{"num_hidden_layers": 8, "hidden_size": 256, "num_attention_heads": 4, "num_key_value_heads": 4, "head_dim": 64, "intermediate_size": 1024, "vocab_size": 8192, "hidden_act": "squared_relu", "norm": "rmsnorm", "norm_place": "pre", "norm_eps": 1e-05, "positions": "rope", "rope_theta": 10000.0, "rope_fraction": 1.0, "qk_norm": true, "attn_scale": 0.144, "bias": "none", "tie_word_embeddings": false, "parallel_block": false, "extras": ["capped logits"], "init": "normal", "init_std_qkv": 0.0447, "init_std_o": 0.0112, "init_std_up": 0.0447, "init_std_down": 0.00558, "optimizer": "adamw", "learning_rate": 0.00181, "beta1": 0.9, "beta2": 0.95, "weight_decay": 0.084, "lr_head": 0.00657, "warmup_steps": 227, "schedule": "wsd", "decay_fraction": 0.882, "decay_shape": "linear", "final_lr_fraction": 0.1, "batch_tokens": 32768, "max_seq_len": 256, "doc_mask": true, "train_tokens": 196400000, "max_steps": 5994, "dataset": "wikipedia_en"}
MLP neurons of a small language model. Each row is named by its layer, matrix (up: input weights) and neuron, and shows model dimensions 0-255. Each number is 500 + 25 x the weight over its row's rms, rounded and kept within 0 to 999. Numbers have three digits each.
After each neuron's rows, "fires in" lists the words (lower case) most often at its 100 highest values on Wikipedia text that the model never trained on.

L4.up886:507453500524506462485510476531501473471528500513505536496492504501506497521489511499462486512510483477489490481510529464504486527517564470496537560504484498484510454468508502491529449532487495472518473511458537550533487490521513502485433480484487524521488508483500482542509512520511517510500485484511474517501487501511523485542495532544496572473476545525500501476516491483491494480472526480474492473508551516493553496511502461531475479519493468440526514511559522534474483489507552516461516506531474540532525488507524478487542479467498563503491491526518524485521496540487497501470489517463466538526474493496496499465531554534503487513489495521475482500512499495472497487479522549523523494501519535525472511527463495489512487521494475488513482490557517518459513541552496
fires in: "produced", "led", "designed", "ide", "directed", "owned"

L4.up599:505500447513517447498533475478515457503511521488487495503507516490528524510479495533492490465501571511492459478487483502514459498490549517478491491504528501490538548507481531470464515528511502491449490470474513480507470513559494529485541514489497541488490461517534521456504549467501495547486480516498489498484466503472506486506506494511458462448479509503488488516474499474509497507529476528488474506508513491551534474503475499476499456513502467488491485547451491486518492555472504506459504514545522492505509519483530457478457503510472509499543500502490477486482480508506484462485462444491514501569481486494525477483529480497493505457534452528473522521516515488452503471501508512521499503493483478540510495525519511468461496489578504459476502503504503446499513464466494
fires in: "well", "best", "longest", "rest"

L4.up740:498480484522506528481547457493498476514511528503506491536511489516527508517535488493499500492477538491527487517455507546488482479546517495461541516507552470499456538493497519481479532496499543499482498490495517485493443500454490497493484508487488524522518532460484537475498472524478494478507510539482511502508463500472522449514498527528506527496509489522496551508548462469520482505528504509491502508518517457482515507526499510491462454474484426472480502507524484504529439483511498506497460542507495509488512490501571523511521543505432543526500491490489464495483519467512492467526495479535501474484533547499458461501521493532537540477464496539509510475476526503446504520480502497536505526489555463540491530530490523477469540514515529521475472477506505504488486496514484
fires in: "not", "more", "older", "any", "never"

L4.up334:514467451497549483500532498486535500486492520525495475462501469479515465525525500597467528505469514503465511502500476483484441509538463490510540495481517504533465536516500532507538501531477516475513525500528495539535529505465495521495498469513462501519494529478490505492468516560527487578504495476492512520503486489443485485536465545521472580511529494497494473496494481480506498521460508493478501474532486483536483475509493508491432507504508497509489521510472511532517507538492477509509499520507489524518505501506512512457514476517534509544467548516481481472533498491490538473528522485514554503486493522476489510478514533475523508483475498458505505463493514513490468512497505483483488511515562536503534515543489503508534496476517475488478505446542506482476485501492489
fires in: "was", "were"

L4.up693:478497447533550520479504483524536501474478486511466524458506482497481508546525534542478513481507504511484502541516463535506478516514457499457482529480506491487531493476495505495528530519484500469529488524525531490486492486515508469499478529497512519484473481491505459526466496525487475451467514496510548546512522521542565506492478522502486523472475510512504497520481479500498443507504472558523502494490511479515515474488514527499473493518485524472512503532505465472541499499531521500545485470515515497489529470505519496481459467515493518465486536505458422503493459471509522471485501479536536451492483501535469417495520446501540473508535553494478502541490537505502460491515454502491499480509493502466484525480521471508500510509474528464546503493504502537516482497492490
fires in: "1", "head", "rear", "front", "master", "streaming"

L4.up687:514443522472509544514507474500504483465500515498493504523493465507497526516501534530505519481433478511483487521466454461436462472497475473519496511513499482509542521522494502464526497513475473535480490554492457545506512496463529485519497503502482525541552550530502490489474489478493480542507542511503534483460487501454503497513471516487509509499478473516510511501519537469480510527498507480472507490582530484559508485458514473463470499496519470461504530496507536536490492493505504519467481514501514529495540493500470523506468504497483517467484522490501463464543452528522513501515476536487486511497499500529499472474536514500521526500496475501498505512458475481427496492493514515459530509487525456521519530498498503475523460477484491485466467498505502492435476452507523
fires in: "before", "after", "when", "until", "from", "upon"

L4.up205:473471521512493475511517505505499490483533550480472508490477504495515500522482476506500495465487490517520492510504509500518500475494505525508507539468502484516510508525484519458528477575529517498459475537504500539497501488480522495507531481547504492482522484498499495489491488554491518512484501511499497524481536505466522482516471458499519528490511518492573489514498523455464425517494478502494497476543487488535502497495541513513474420491476504444560487495509562527539466480526505565489498538521509518506514489454505534488491494528483504488459492496475539504469485501480484488478497500492480466514474504531545488525529494481508516547550478505488492545549492467464504506521534513497553503500503537519523507483509498447503471463492488457531493504533509428464501501509489
fires in: "to", "tells", "from"

L4.up54:530500507532479494487525472506506516478478526479517458460493439477527519505501491536488501492471519472508450500524459515493480502490491464456487506510487523501478527532525503509540543537493476482494502489489487489500494491535510519510513482503485503503514511516504499501479485522508456500509469514484502538471471499501557511494461535506462529483501522520503519503521469486535470475495461464495539546486499483487568496457524495458507500515500491498491512537482522539503490557513526509479508473465509522489504508495532467491464523510509511517450523498476453476458490496467484456490505547472493502524497506529492513467507523471488506511465517498478509552528486462438478477527516483506532469507507511518510527537408502530509550525516489415498524507547508507522483492456522
fires in: "well", "followed", "participated", "resulted"